MLP neurons of a small language model. Each row is named by its layer, matrix (gate and up: input weights) and neuron, and shows model dimensions 0-127. Each number is 50 + 15 x the weight over its row's rms, rounded and kept within 0 to 99. A neuron's up and down rows have the sign that makes its largest values positive.
After each neuron's rows, "fires on" lists the tokens most often at its 100 highest values on Wikipedia text that the model never trained on.

L5.gate582:55 65 45 49 17 39 61 34 34 64 59 52 76 62 46 60 65 60 59 54 48 38 55 43 53 66 28 58 47 49 51 60 38 29 18 63 34 62 42 46 18 61 58 91 52 34 71 35 30 53 52 60 46 41 45 59 69 50 67 61 53 45 42 64 53 73 35 53 42 63 47 35 42 33 66 43 39 20 61 35 32 12 13 54 30 42 50 51 44 23 54 58 56 43 74 67 62 70 65 79 41 37 31 68 67 82 70 61 79 39 57 45 56 49 57 37 51 56 65 34 46 27 32 60 42 32 43 34
L5.up582:34 29 24 61 57 65 45 48 29 49 51 46 26 38 54 42 73 62 38 20 62 61 35 35 19 84 37 40 79 40 33 50 39 43 31 81 42 88 76 62 32 19 67 30 53 57 59 34 67 48 52 52 27 54 25 45 49 50 28 20 54 29 49 43 46 49 62 21 36 52 95 65 40 38 50 46 41 43 47 38 55 51 56 63 69 15 20 53 62 47 49 77 62 45 45 40 46 67 39 60 37 53 64 39 68 37 57 58 55 63 74 40 56 51 64 50 67 39 54 48 62 29 71 46 67 74 54 30
fires on: " |", ":"

L7.gate229:70 61 30 44 36 55 19 50 21 38 68 49 47 49 40 73 55 55 64 52 49 13 51 75 79 43 70 46 77 32 57 28 51 51 63 47 58 57 53 55 33 56 68 37 71 48 15 45 69 56 66 29 23 59 22 42 55 57 66 44 56 72 35 62 38 59 71 69 37 48 41 68 56 32 78 61 71 68 50 53 60 44 31 50 82 74 61 50 54 36 49 61 60 58 59 68 41 51 77 50 17 14 61 66 60 80 55 63 52 62 68 58 63 44 41 74 64 68 35 48 51 54 54 41 52 54 32 60
L7.up229:48 51 36 45 42 77 24 53 45 54 55 39 29 49 38 71 34 70 74 50 58 48 41 79 58 33 88 39 32 33 78 46 46 29 62 62 59 43 63 33 38 36 48 55 63 78 34 29 65 61 49 35 51 49 35 83 35 79 57 42 56 60 44 27 34 53 89 54 47 59 44 58 47 44 76 93 50 57 65 54 53 53 43 42 80 53 58 41 30 50 51 71 75 50 75 66 64 40 41 51 52 50 59 47 55 61 53 53 28 70 81 49 47 36 27 87 63 70 60 36 59 46 56 30 52 49 66 61
fires on: "=", ",", " a", " she", " he"

L5.gate189:42 40 48 55 50 26 54 45 40 43 46 38 49 37 46 37 56 58 64 59 45 63 48 81 60 68 70 23 61 22 56 57 31 58 64 63 73 45 21 43 42 30 47 36 42 80 16 25 65 50 49 41 27 60 53 33 38 52 50 27 44 53 33 31 75 84 50 61 46 59 55 42 58 50 53 56 56 39 50 35 86 43 66 50 45 55 61 41 45 91 38 24 73 32 52 22 44 62 67 66 57 29 83 40 47 35 33 47 43 50 45 44 44 52 67 33 47 48 54 65 45 58 72 59 42 21 73 70
L5.up189:53 64 59 43 18 17 51 47 36 35 74 36 37 41 62 25 53 30 57 58 50 48 92 47 30 71 38 36 55 72 48 60 33 76 58 43 67 49 55 52 69 43 55 38 61 59 45 41 52 34 71 35 72 54 39 78 48 65 49 25 36 62 49 63 31 71 29 49 64 41 43 68 34 60 62 61 47 43 60 46 54 66 38 43 37 66 71 51 40 51 49 43 59 30 71 47 40 62 26 43 30 35 55 66 51 57 67 57 38 72 41 29 97 44 59 42 40 50 43 09 44 47 23 63 62 63 52 60
fires on: ")", "s", "a", " daughter", " studied", ":"

L7.gate856:56 31 41 23 19 32 57 28 48 42 49 45 45 32 23 70 52 53 73 44 32 35 56 51 65 53 25 71 47 30 47 57 67 35 65 81 30 69 50 34 34 49 39 68 31 65 47 25 46 35 51 46 65 81 46 26 26 62 52 40 35 58 39 54 51 44 56 61 50 42 37 49 65 47 69 30 49 54 64 50 44 07 38 48 42 45 36 75 21 79 33 54 30 62 42 56 99 46 45 57 67 65 60 08 47 60 82 79 58 28 41 61 50 70 88 59 49 55 48 47 62 36 68 30 43 29 62 27
L7.up856:52 37 48 58 74 33 37 44 63 46 61 73 45 22 32 83 34 44 53 25 63 51 20 44 30 81 43 50 75 57 28 60 42 42 62 76 42 84 72 27 42 46 73 72 49 55 49 49 48 91 47 48 60 59 23 47 48 45 42 49 82 54 47 55 67 44 33 69 61 34 66 34 82 47 33 52 62 59 58 59 56 41 52 52 30 35 24 47 56 69 48 38 21 32 66 34 57 42 57 49 59 53 46 45 63 30 69 59 42 58 33 22 53 44 48 77 51 49 57 77 32 52 88 49 47 51 48 54
fires on: " that", " 3", " |", " hit", " \""

L6.gate679:27 47 75 65 60 38 17 42 66 12 43 54 61 37 34 67 70 57 38 48 40 41 89 39 56 46 55 68 67 15 50 53 41 50 44 71 30 61 58 28 39 57 53 63 45 35 41 67 51 56 58 47 51 42 68 59 52 37 44 49 51 47 52 42 46 55 72 58 28 51 43 50 65 28 54 32 24 74 30 43 54 46 56 73 53 74 35 53 73 38 43 35 38 67 42 62 40 53 64 64 53 48 28 51 36 43 26 24 60 72 43 12 58 60 51 49 42 65 53 60 62 39 44 68 49 33 40 41
L6.up679:61 46 48 68 35 61 57 62 56 48 66 35 37 63 69 30 32 45 53 49 57 66 44 56 54 35 39 73 67 38 69 48 66 53 61 62 40 62 56 40 60 56 30 43 14 53 49 73 81 28 62 20 59 60 42 46 63 79 45 54 21 14 53 66 52 34 38 65 55 45 64 59 52 41 64 42 42 70 45 19 45 74 75 41 29 61 38 54 51 63 45 40 41 46 42 26 18 52 58 62 59 75 45 42 39 65 52 35 30 67 90 39 46 30 54 52 32 48 82 99 41 58 45 62 60 75 49 57
fires on: "\n\n", "|", "\n", ";"

L5.gate888:48 44 25 33 53 60 46 45 47 43 41 50 23 52 59 38 66 31 57 74 47 55 57 35 07 54 29 43 53 54 56 47 42 28 44 43 64 50 30 48 50 59 68 70 60 46 44 30 65 53 46 60 61 77 45 24 62 48 50 59 38 41 49 45 36 64 34 65 45 75 57 69 78 46 55 43 17 62 29 64 34 57 50 60 66 47 49 76 48 67 68 70 23 58 63 73 60 71 57 51 47 20 53 27 85 47 50 73 59 58 33 68 64 45 59 72 57 58 65 71 55 52 69 36 58 50 36 41
L5.up888:50 43 54 57 54 54 56 33 35 41 67 52 42 42 60 48 45 26 48 47 44 51 54 63 43 55 59 37 95 65 72 28 32 30 43 38 77 57 57 66 52 51 69 65 07 37 48 63 33 54 60 33 52 46 37 38 64 59 08 38 39 71 54 52 26 70 42 63 33 97 41 56 35 58 46 39 37 25 30 42 37 47 40 45 51 31 40 44 63 36 68 52 34 53 54 57 40 31 38 48 31 54 46 52 72 38 43 54 26 27 61 42 36 61 48 21 62 40 35 76 62 54 40 37 94 29 60 61
fires on: " |", " so", "ment", " /", "se", "|"

L7.gate183:53 75 55 69 92 37 58 41 67 54 50 62 26 24 70 46 49 49 70 37 40 39 63 37 92 62 43 29 53 50 25 38 70 33 57 60 57 80 56 18 38 48 70 53 24 34 45 40 45 53 58 42 50 57 73 27 53 59 32 57 45 22 52 21 36 55 64 45 37 69 74 53 48 53 41 73 38 60 61 29 43 31 36 41 28 80 37 75 72 35 66 68 64 52 66 65 52 43 52 51 52 50 54 52 60 49 61 82 60 35 48 31 60 51 66 39 87 58 32 43 68 47 44 42 49 15 40 52
L7.up183:21 53 54 61 34 58 50 34 24 49 28 29 38 72 39 40 79 64 46 44 52 40 55 58 49 69 07 33 56 37 15 38 62 47 47 43 56 67 52 72 13 46 50 50 39 34 59 55 47 39 27 37 50 58 68 42 52 48 55 46 37 57 41 12 49 35 31 01 17 70 39 65 52 48 71 55 42 41 69 60 46 43 22 24 46 20 51 53 78 53 39 40 64 57 37 32 12 64 44 70 39 46 39 55 53 31 41 47 52 53 67 35 42 32 73 55 34 43 43 64 60 43 61 64 53 35 26 51
fires on: " |", "|"

L5.gate672:24 85 31 34 55 61 73 43 35 81 58 38 54 36 44 17 68 32 47 47 44 46 42 38 50 73 60 76 53 41 55 19 56 46 53 60 41 62 75 31 42 78 57 54 31 54 39 69 37 50 58 54 44 33 47 46 93 28 48 52 55 22 67 56 46 33 09 78 47 63 64 72 68 42 48 19 58 47 45 41 48 48 38 63 30 42 42 49 65 26 73 72 63 63 51 50 55 65 52 64 48 48 47 47 66 32 31 44 48 53 54 14 57 47 60 37 47 63 49 57 62 43 37 38 52 59 65 52
L5.up672:34 45 57 26 82 27 71 48 46 38 47 30 39 60 34 50 54 53 54 50 35 49 40 11 33 65 34 56 28 75 62 42 45 33 24 54 49 54 54 38 59 51 62 44 53 45 47 39 38 24 29 37 58 55 59 34 59 68 29 59 46 60 61 27 35 21 46 53 54 81 66 60 45 57 64 34 60 57 50 53 32 59 18 41 53 42 38 42 64 36 45 63 41 63 29 74 42 47 22 82 25 34 57 62 82 51 66 51 33 38 54 32 50 43 53 55 60 58 64 42 55 42 73 76 72 38 47 52
fires on: "s", "|", "ices", " |", "rs", " compete"

L6.gate196:44 61 57 51 30 54 61 38 60 31 35 46 47 39 44 43 72 87 74 43 26 31 65 66 64 57 19 25 65 38 53 66 47 38 42 61 43 49 57 59 58 26 65 58 36 53 36 40 40 40 39 35 37 42 52 48 70 25 27 60 71 51 54 38 38 39 27 45 69 49 65 62 59 54 41 27 64 38 53 71 31 41 63 74 56 28 50 36 83 43 34 55 58 36 28 44 63 69 49 56 45 43 48 44 56 43 52 62 42 44 07 64 37 62 46 43 56 80 42 45 62 68 42 58 30 61 49 58
L6.up196:52 22 88 61 49 61 53 64 34 84 33 50 59 59 40 42 48 64 51 42 66 30 45 61 63 47 74 41 79 55 57 17 57 67 33 49 21 34 63 55 85 63 71 38 74 53 37 45 51 74 48 52 47 42 35 25 53 31 53 72 71 44 42 36 69 47 50 34 62 41 52 34 53 38 38 46 55 37 40 70 23 40 27 45 59 38 51 68 31 57 63 35 51 43 31 25 43 48 35 62 66 62 33 41 52 50 51 52 45 36 70 42 36 57 28 79 45 70 50 36 54 49 70 65 31 53 80 26
fires on: " (", ",", " |", " were", "32"

L5.gate418:72 48 69 50 61 58 31 55 49 62 52 63 59 54 24 34 59 54 36 85 56 48 51 77 47 76 48 40 70 54 74 46 25 62 62 22 56 63 75 53 47 58 53 72 57 60 47 71 55 74 32 26 72 59 41 41 64 49 25 37 55 61 44 30 30 37 48 43 31 44 59 61 70 54 76 53 59 61 37 46 63 44 51 51 57 61 33 59 62 46 45 43 56 46 19 71 26 45 88 49 53 43 39 45 50 50 61 32 48 38 68 56 19 47 72 40 32 34 40 67 76 47 42 36 32 54 58 65
L5.up418:66 55 41 21 49 56 34 41 52 50 42 32 37 56 28 54 51 94 53 55 58 52 25 23 62 42 78 25 53 50 50 37 76 65 38 67 30 67 42 50 33 34 67 42 71 61 28 45 45 51 56 57 70 74 47 77 58 64 51 48 51 61 50 40 46 43 77 27 55 57 56 53 42 57 64 28 68 64 59 51 87 67 44 53 53 43 46 43 47 50 62 66 59 39 30 44 74 45 35 58 56 61 66 67 71 34 69 12 54 47 52 55 33 43 68 66 64 34 79 71 42 43 69 79 58 66 43 41
fires on: ",", " he", "There", " Of", " result"

L5.gate909:52 52 18 47 50 45 51 60 53 23 57 73 29 51 61 47 69 27 53 33 27 52 69 57 42 50 48 66 65 51 33 48 48 40 39 21 29 47 39 42 63 51 60 45 74 58 45 25 38 63 46 57 46 62 39 16 54 40 64 49 59 57 32 51 45 99 35 54 56 72 57 64 57 56 44 48 29 31 48 58 46 53 17 61 41 55 54 61 74 75 38 80 46 41 63 65 60 57 48 68 51 23 15 40 74 57 12 76 53 58 29 39 46 40 66 61 62 43 65 54 53 57 39 53 60 34 26 63
L5.up909:43 31 17 44 38 52 75 46 53 40 56 45 39 50 95 71 65 51 47 58 48 67 69 49 09 26 40 48 81 64 44 38 82 31 42 59 49 43 77 49 29 73 69 71 57 63 42 45 39 56 47 68 64 55 59 53 64 48 44 44 54 59 60 79 33 53 69 64 32 56 63 33 33 53 41 27 40 43 69 43 16 52 72 65 52 23 46 60 85 51 63 53 22 55 32 61 72 35 23 52 37 51 44 71 66 46 33 27 42 67 35 54 46 33 54 50 58 37 26 64 91 52 52 34 53 47 49 55
fires on: " |", ",", "|", ":"

L5.gate157:35 43 41 62 59 59 49 39 36 41 43 81 60 50 56 50 59 51 55 71 38 45 32 50 52 73 25 46 76 41 43 39 56 38 42 45 47 53 72 31 36 51 54 89 78 58 50 55 41 61 49 67 76 42 38 56 40 39 16 31 58 38 49 11 43 60 49 76 34 41 77 67 87 30 51 14 37 52 33 37 58 18 49 61 81 47 22 56 53 53 58 55 40 84 60 76 56 68 79 63 42 48 48 40 56 29 34 55 77 56 66 46 41 71 65 38 81 39 37 45 71 48 56 38 57 50 26 48
L5.up157:60 34 32 69 64 33 35 44 33 35 61 56 60 54 52 63 57 56 45 59 46 58 62 67 48 52 38 32 51 58 47 39 63 70 32 63 54 39 37 57 57 40 51 73 47 50 76 38 44 28 60 32 77 36 62 47 43 67 56 17 25 31 74 33 40 53 39 46 52 36 51 33 48 22 39 35 52 42 33 37 42 50 47 64 49 51 42 34 39 67 41 49 72 74 77 56 78 67 72 41 50 47 47 49 46 41 48 58 38 43 54 80 19 56 43 38 54 40 34 40 48 53 39 47 15 32 60 62
fires on: " |", ":", " Cup", " Euro", " round", " Total"

L8.gate269:35 63 50 58 32 65 53 44 37 53 38 58 45 54 27 51 57 59 72 26 38 50 80 43 46 62 57 58 47 65 26 84 39 72 58 58 34 19 65 35 21 51 55 53 59 49 62 61 48 27 69 43 34 55 54 59 55 24 46 47 46 62 44 63 40 61 38 57 88 75 43 66 43 49 36 49 34 62 25 54 45 24 58 43 46 49 60 83 66 61 85 48 38 29 23 39 52 76 33 41 41 44 43 75 39 70 54 85 49 51 61 26 73 52 48 46 47 53 35 32 38 60 60 66 49 22 17 47
L8.up269:42 54 39 59 43 23 29 57 47 46 58 43 70 44 43 72 53 60 36 65 57 59 53 41 68 46 38 65 33 38 62 35 44 63 42 42 33 31 57 79 54 51 56 36 78 58 52 51 61 36 32 39 42 52 55 24 46 54 56 61 51 57 46 46 38 58 78 35 67 49 35 54 73 54 37 48 30 61 61 76 59 21 54 49 55 58 67 55 45 66 58 47 34 66 24 54 49 75 46 36 56 47 57 80 63 61 79 65 56 40 36 77 46 53 51 59 45 72 60 52 26 63 51 45 78 15 28 33
fires on: "-", "te", ".", ")", "t", "e"

L8.gate73:44 61 54 32 35 45 70 30 78 47 66 42 50 42 75 60 29 47 71 46 39 72 73 62 52 38 39 75 47 58 68 37 36 65 45 49 63 53 65 64 32 61 33 27 64 53 35 51 58 50 82 29 62 58 31 45 46 70 41 27 55 42 51 83 45 43 44 83 34 48 82 57 24 59 72 56 49 50 61 37 44 57 54 48 48 26 36 47 46 56 44 48 43 38 25 37 52 79 52 38 30 42 32 81 28 50 42 51 62 45 51 71 52 55 51 77 42 62 83 55 56 65 88 52 17 47 30 67
L8.up73:75 70 24 61 50 55 69 40 33 80 60 22 21 72 56 74 68 33 50 64 36 52 41 51 36 47 52 50 41 28 19 50 47 49 54 53 64 36 48 82 67 41 35 66 50 41 21 57 31 47 58 24 82 57 62 45 54 83 80 41 65 35 32 47 45 45 29 48 28 59 59 39 56 76 41 31 65 49 57 55 68 73 46 24 59 49 38 61 44 69 48 59 42 43 41 47 71 49 54 33 37 68 51 39 35 59 56 68 56 37 66 58 40 67 49 48 27 68 41 74 67 38 58 49 60 64 47 25
fires on: "se", "si", "pt", "mat", "ta"

L8.gate52:60 50 16 27 34 38 24 47 21 54 46 68 25 57 56 43 71 51 55 47 44 41 69 61 38 55 43 30 67 64 35 32 49 48 50 29 39 51 62 53 23 56 63 62 71 58 30 20 47 64 40 51 57 55 57 65 57 38 59 28 34 56 26 43 31 43 44 37 55 55 51 39 49 45 55 55 31 16 64 75 41 34 33 53 41 59 71 63 64 33 55 61 68 43 79 50 58 75 13 78 61 52 32 51 67 22 54 52 77 33 54 54 66 83 30 43 52 42 37 57 57 48 38 38 52 51 34 50
L8.up52:45 45 65 57 61 45 42 29 27 59 33 60 57 53 47 23 55 30 36 47 53 36 39 42 68 50 62 42 57 31 36 61 36 53 65 49 30 28 49 22 40 66 57 56 26 45 60 77 68 70 43 74 13 29 52 89 59 50 74 59 44 40 44 72 25 39 48 46 54 45 53 36 49 54 03 45 48 59 36 43 52 40 68 42 38 36 29 34 45 25 47 31 47 13 49 32 61 45 60 45 38 51 67 54 74 77 82 51 54 55 51 73 57 56 51 12 44 47 53 15 31 58 38 61 43 36 31 54
fires on: " |", "D", ":", "R", "EX", ","

L5.gate533:38 57 61 39 71 60 62 56 44 35 26 43 28 43 49 55 65 59 54 80 48 31 58 48 42 78 43 32 34 18 50 65 77 26 62 75 42 54 82 43 50 39 52 61 62 64 38 54 34 53 40 40 61 70 18 52 52 57 45 34 52 24 59 53 57 52 56 55 72 42 47 69 33 43 50 47 44 43 44 57 51 27 31 64 41 15 33 51 56 45 50 57 41 51 35 60 44 74 65 51 46 72 40 60 57 41 20 50 62 64 26 32 49 29 58 37 46 70 55 47 61 18 56 44 37 56 70 47
L5.up533:42 49 50 76 76 39 39 55 44 69 32 51 49 51 61 65 67 97 37 64 67 34 45 52 45 38 49 42 57 60 41 55 94 58 61 45 67 50 78 35 62 56 45 48 70 53 47 38 48 64 66 47 42 46 31 58 18 80 83 09 71 37 47 47 53 66 69 34 54 53 51 67 53 27 44 61 37 63 74 45 74 50 55 56 61 61 39 34 46 62 50 47 68 58 49 52 60 65 72 49 66 46 58 72 53 75 56 57 33 70 28 77 45 56 47 58 21 37 20 66 48 27 61 36 31 42 47 46
fires on: " |", " by", ",", ":", " founded"

L8.gate394:37 66 51 54 35 37 74 60 40 43 36 53 47 32 51 74 58 43 49 38 56 46 60 40 59 74 43 44 61 36 65 69 47 64 56 76 35 54 42 56 50 31 61 59 55 52 54 35 36 28 49 50 21 77 37 58 58 18 49 57 63 32 31 52 46 87 40 63 70 70 74 77 63 43 39 23 37 45 23 38 66 23 54 72 67 47 39 65 28 16 53 45 51 50 28 41 42 65 74 47 39 51 30 55 58 50 24 80 59 66 26 59 57 47 54 53 73 59 64 43 47 68 77 38 51 47 57 27
L8.up394:52 40 58 42 54 45 60 54 39 66 56 54 63 48 32 45 43 69 61 41 68 66 71 24 27 71 48 61 61 37 51 64 39 49 26 53 49 54 36 43 37 39 90 40 53 76 61 64 29 49 35 60 44 50 59 53 54 41 44 23 41 54 46 17 66 48 44 32 61 26 48 37 61 56 29 42 52 35 43 38 69 52 32 32 45 66 18 53 41 60 21 42 51 57 23 49 40 63 71 60 39 61 52 67 40 79 44 70 56 38 32 68 34 28 22 54 67 92 42 50 65 83 57 43 63 52 52 16
fires on: " (", "{", "-", ",", "?", "."

L6.gate148:37 40 84 71 63 75 47 36 64 17 52 39 39 50 45 49 73 63 27 50 45 37 56 41 53 56 60 60 56 46 54 51 47 46 40 48 53 53 51 39 56 59 55 71 28 26 49 80 73 19 40 52 46 34 42 59 38 76 29 36 48 44 49 62 55 76 44 52 47 45 68 78 62 26 65 52 16 50 41 41 70 56 69 57 36 47 47 33 88 27 50 36 20 39 32 57 37 78 50 37 34 61 45 38 08 47 49 40 68 64 61 27 48 35 38 33 66 57 50 40 72 40 49 55 45 17 45 53
L6.up148:64 47 58 38 78 48 33 48 22 37 54 33 40 52 66 69 73 61 37 51 57 49 63 31 44 80 67 49 55 69 20 40 52 33 66 45 37 48 65 48 72 57 54 62 55 44 90 55 46 63 80 72 59 56 46 63 55 51 45 41 52 60 58 54 65 54 63 59 37 50 68 50 93 36 72 87 54 49 57 55 51 75 50 35 41 57 66 36 34 46 84 53 58 66 55 57 34 68 62 32 44 39 37 54 45 40 65 44 67 45 71 59 41 57 57 53 44 55 65 26 73 66 51 40 61 37 45 65
fires on: " also", " |", " main", "t", "s", " Pld"

L6.gate184:36 78 49 32 53 71 51 63 32 46 68 56 25 36 37 18 40 78 46 63 64 48 45 40 70 54 61 45 28 53 39 55 56 53 47 37 45 64 40 22 65 30 51 46 24 56 52 72 52 28 22 54 28 86 50 56 64 40 36 76 57 59 51 27 54 59 30 65 43 37 54 80 37 65 35 56 62 40 35 48 63 77 64 83 66 38 53 72 32 60 35 86 35 41 74 69 31 60 65 68 55 55 45 36 64 42 54 56 53 50 56 52 82 86 62 40 43 57 34 49 45 37 43 64 46 43 50 28
L6.up184:74 18 52 35 54 43 42 76 47 38 48 17 52 54 52 44 29 65 71 56 41 84 53 77 37 50 34 45 45 41 36 38 83 52 63 14 80 62 42 67 66 40 40 39 32 62 41 56 47 34 31 00 52 99 55 51 28 36 37 31 50 24 46 51 44 19 46 67 56 16 56 71 56 45 68 38 50 47 56 57 78 36 74 47 43 61 65 51 60 31 54 39 40 36 27 54 59 51 48 67 45 65 40 80 56 40 64 65 60 24 52 47 36 50 41 57 65 57 33 73 43 49 50 57 57 41 63 68
fires on: "\n\n", " for", " running", "ew", " family", "\n"

L8.gate871:53 82 55 21 49 29 51 34 16 32 44 66 48 47 59 61 65 33 58 50 18 31 60 66 52 65 62 49 46 44 25 53 66 45 39 60 44 56 40 44 35 34 68 49 81 69 44 31 50 54 57 41 69 44 52 35 41 46 38 48 30 65 24 49 53 47 74 48 45 43 65 55 30 57 48 54 45 34 87 42 36 38 43 59 65 61 39 45 62 22 64 30 36 52 68 45 61 56 31 36 44 65 27 31 54 48 57 59 82 48 59 46 75 69 52 19 59 37 36 56 66 57 33 28 49 37 20 61
L8.up871:61 64 42 51 58 36 37 32 23 47 45 32 33 73 74 50 69 38 45 42 40 36 44 64 42 45 53 46 45 64 15 71 50 33 28 39 36 37 55 81 39 36 49 75 30 64 68 83 45 58 37 75 35 37 63 68 48 59 68 33 23 32 57 67 44 65 53 49 53 66 33 76 50 51 52 41 54 34 76 39 48 43 57 50 46 42 60 12 29 17 21 50 43 48 61 48 53 67 48 44 61 75 32 31 32 55 63 51 50 33 16 43 50 60 40 45 21 34 57 54 52 74 42 38 38 83 40 48
fires on: " |", ",", " (", " in", "."

L6.gate618:34 66 71 52 51 69 56 45 52 18 36 65 51 41 67 39 46 49 57 59 39 40 47 56 60 50 21 46 41 38 60 46 67 23 78 69 28 61 51 31 41 47 62 62 36 60 29 78 47 41 48 59 48 60 69 68 56 41 45 45 32 75 51 53 56 72 52 40 35 44 69 74 58 65 54 59 33 49 35 66 38 26 68 71 64 70 59 49 79 68 55 51 40 54 41 51 47 72 56 68 28 44 54 22 37 48 39 41 78 48 44 35 50 47 59 59 49 59 41 57 62 34 50 47 56 50 50 60
L6.up618:59 63 43 49 58 84 66 73 44 40 30 45 50 62 38 03 43 47 48 17 60 56 51 69 37 49 48 45 55 38 61 19 74 55 53 56 35 35 40 45 26 59 37 62 37 44 80 48 66 21 45 49 56 86 56 67 47 40 54 59 41 51 60 58 51 31 41 61 41 41 55 62 55 54 56 52 36 35 58 62 60 53 61 59 61 64 61 50 67 42 23 49 52 31 53 30 15 51 59 65 64 53 73 24 45 41 64 47 45 43 72 12 49 58 60 62 55 37 29 54 20 47 43 66 27 27 37 58
fires on: "\n", " sq", " mi", ")", "\n\n", "|"

L6.gate561:55 54 56 53 65 73 70 48 59 46 53 72 55 68 42 50 50 52 38 56 18 44 84 57 52 58 42 31 49 45 33 40 68 08 49 75 50 52 35 54 12 64 54 52 59 29 58 71 60 44 68 58 76 47 43 37 40 56 55 45 76 73 52 52 52 62 50 65 51 41 53 55 55 58 52 31 48 85 62 51 46 26 56 67 13 41 42 58 52 37 58 63 44 60 22 67 30 76 63 33 49 30 33 37 52 34 65 86 89 60 22 42 57 30 72 31 49 63 65 49 60 54 69 42 34 27 41 37
L6.up561:26 61 58 62 34 28 64 40 53 62 31 36 58 55 51 41 38 67 23 08 29 81 41 44 44 56 25 74 28 62 03 29 48 36 25 61 42 63 26 58 45 49 80 34 41 48 68 46 23 72 60 47 27 37 45 25 51 42 44 49 30 39 39 45 31 66 52 52 38 48 45 51 51 59 47 69 33 56 60 60 51 65 41 63 49 39 51 35 45 47 64 43 59 38 73 45 40 51 28 50 53 27 18 57 64 57 51 43 42 50 75 55 78 39 37 37 69 57 55 57 35 42 48 58 40 08 61 59
fires on: "=", " |", "|"

L5.gate174:40 60 54 60 42 43 37 45 30 47 46 49 45 33 14 35 47 64 57 61 34 14 64 44 54 72 25 23 64 48 64 84 59 42 58 29 53 51 41 54 50 47 44 17 33 55 39 50 55 54 85 71 32 48 44 38 62 45 60 38 55 39 23 68 60 52 36 60 68 43 65 44 29 58 22 38 64 33 64 53 71 55 43 65 31 44 42 32 62 67 41 56 23 40 47 49 60 79 33 61 75 57 29 67 28 75 35 63 55 60 47 57 69 72 31 65 37 39 57 49 48 58 38 12 43 22 35 43
L5.up174:30 59 51 33 51 36 38 44 43 44 40 25 43 39 28 50 54 55 61 55 56 40 61 49 66 57 25 58 73 52 66 39 71 63 62 82 74 54 37 41 71 33 51 18 46 52 51 32 63 70 41 52 29 57 49 27 69 44 46 61 96 57 26 41 67 54 70 74 72 49 38 41 39 50 49 29 47 62 60 56 32 52 40 82 52 23 42 46 47 71 41 45 44 29 48 26 55 56 53 74 66 55 59 51 43 50 55 71 26 57 70 30 61 53 36 78 38 50 61 46 22 40 73 51 64 55 33 41
fires on: " the", " |", "s", " (", "al"

L8.gate865:41 53 46 63 51 13 47 29 30 45 53 64 28 53 50 26 37 43 56 56 38 33 69 39 23 70 35 41 57 45 29 40 72 68 48 37 48 48 55 54 45 75 61 46 52 41 14 79 51 42 53 42 64 40 54 54 20 42 64 46 42 49 24 29 67 40 36 50 61 68 64 51 77 44 72 26 51 28 56 57 57 31 20 72 45 59 61 33 54 60 54 55 47 79 66 45 53 64 46 63 56 54 32 73 45 34 31 50 71 45 60 48 62 41 46 29 33 41 53 37 45 58 46 53 47 41 29 54
L8.up865:43 46 45 35 58 49 37 67 50 66 79 60 24 58 26 40 59 47 19 42 37 61 66 53 77 49 32 36 53 46 37 32 47 40 57 25 35 57 43 40 79 63 53 50 31 28 56 46 33 39 52 37 53 52 41 77 43 58 57 39 90 55 45 55 53 50 33 40 56 67 59 40 44 63 36 14 69 35 77 77 49 52 32 44 00 52 45 58 33 52 53 48 54 37 68 37 28 65 53 26 47 58 26 47 65 58 70 66 54 56 40 22 36 59 72 61 56 29 26 56 52 57 46 54 50 58 33 64
fires on: ",", " bass", " (", " guitar", " syn", " |"

L6.gate571:60 36 41 45 78 61 36 35 46 17 45 44 52 63 50 35 36 61 48 45 31 64 63 42 44 67 61 38 75 64 43 43 76 48 90 68 37 48 55 58 61 53 65 37 28 70 23 35 34 31 73 50 55 43 48 53 47 44 49 57 51 62 23 75 58 60 50 41 34 30 51 51 59 26 61 33 54 43 30 65 51 46 35 65 37 40 61 67 47 61 65 40 59 56 17 34 56 73 81 53 53 38 53 66 60 50 59 50 85 30 39 42 49 53 63 72 42 86 27 57 44 42 51 56 36 55 38 50
L6.up571:79 44 52 45 41 32 52 55 30 82 74 56 34 34 31 48 64 51 50 32 46 39 50 55 76 48 60 50 45 25 59 34 64 54 26 51 52 70 58 72 42 57 79 40 59 74 45 40 53 71 23 63 30 54 43 34 50 41 53 36 54 21 20 54 40 35 63 63 33 66 47 45 68 64 32 36 67 51 64 43 47 57 65 47 83 53 38 64 47 40 44 64 64 38 82 36 32 48 42 51 79 32 60 46 73 70 44 74 59 57 61 46 71 44 38 60 66 53 50 28 35 65 39 86 26 73 40 59
fires on: "=", " Born", "\n\n", "\n"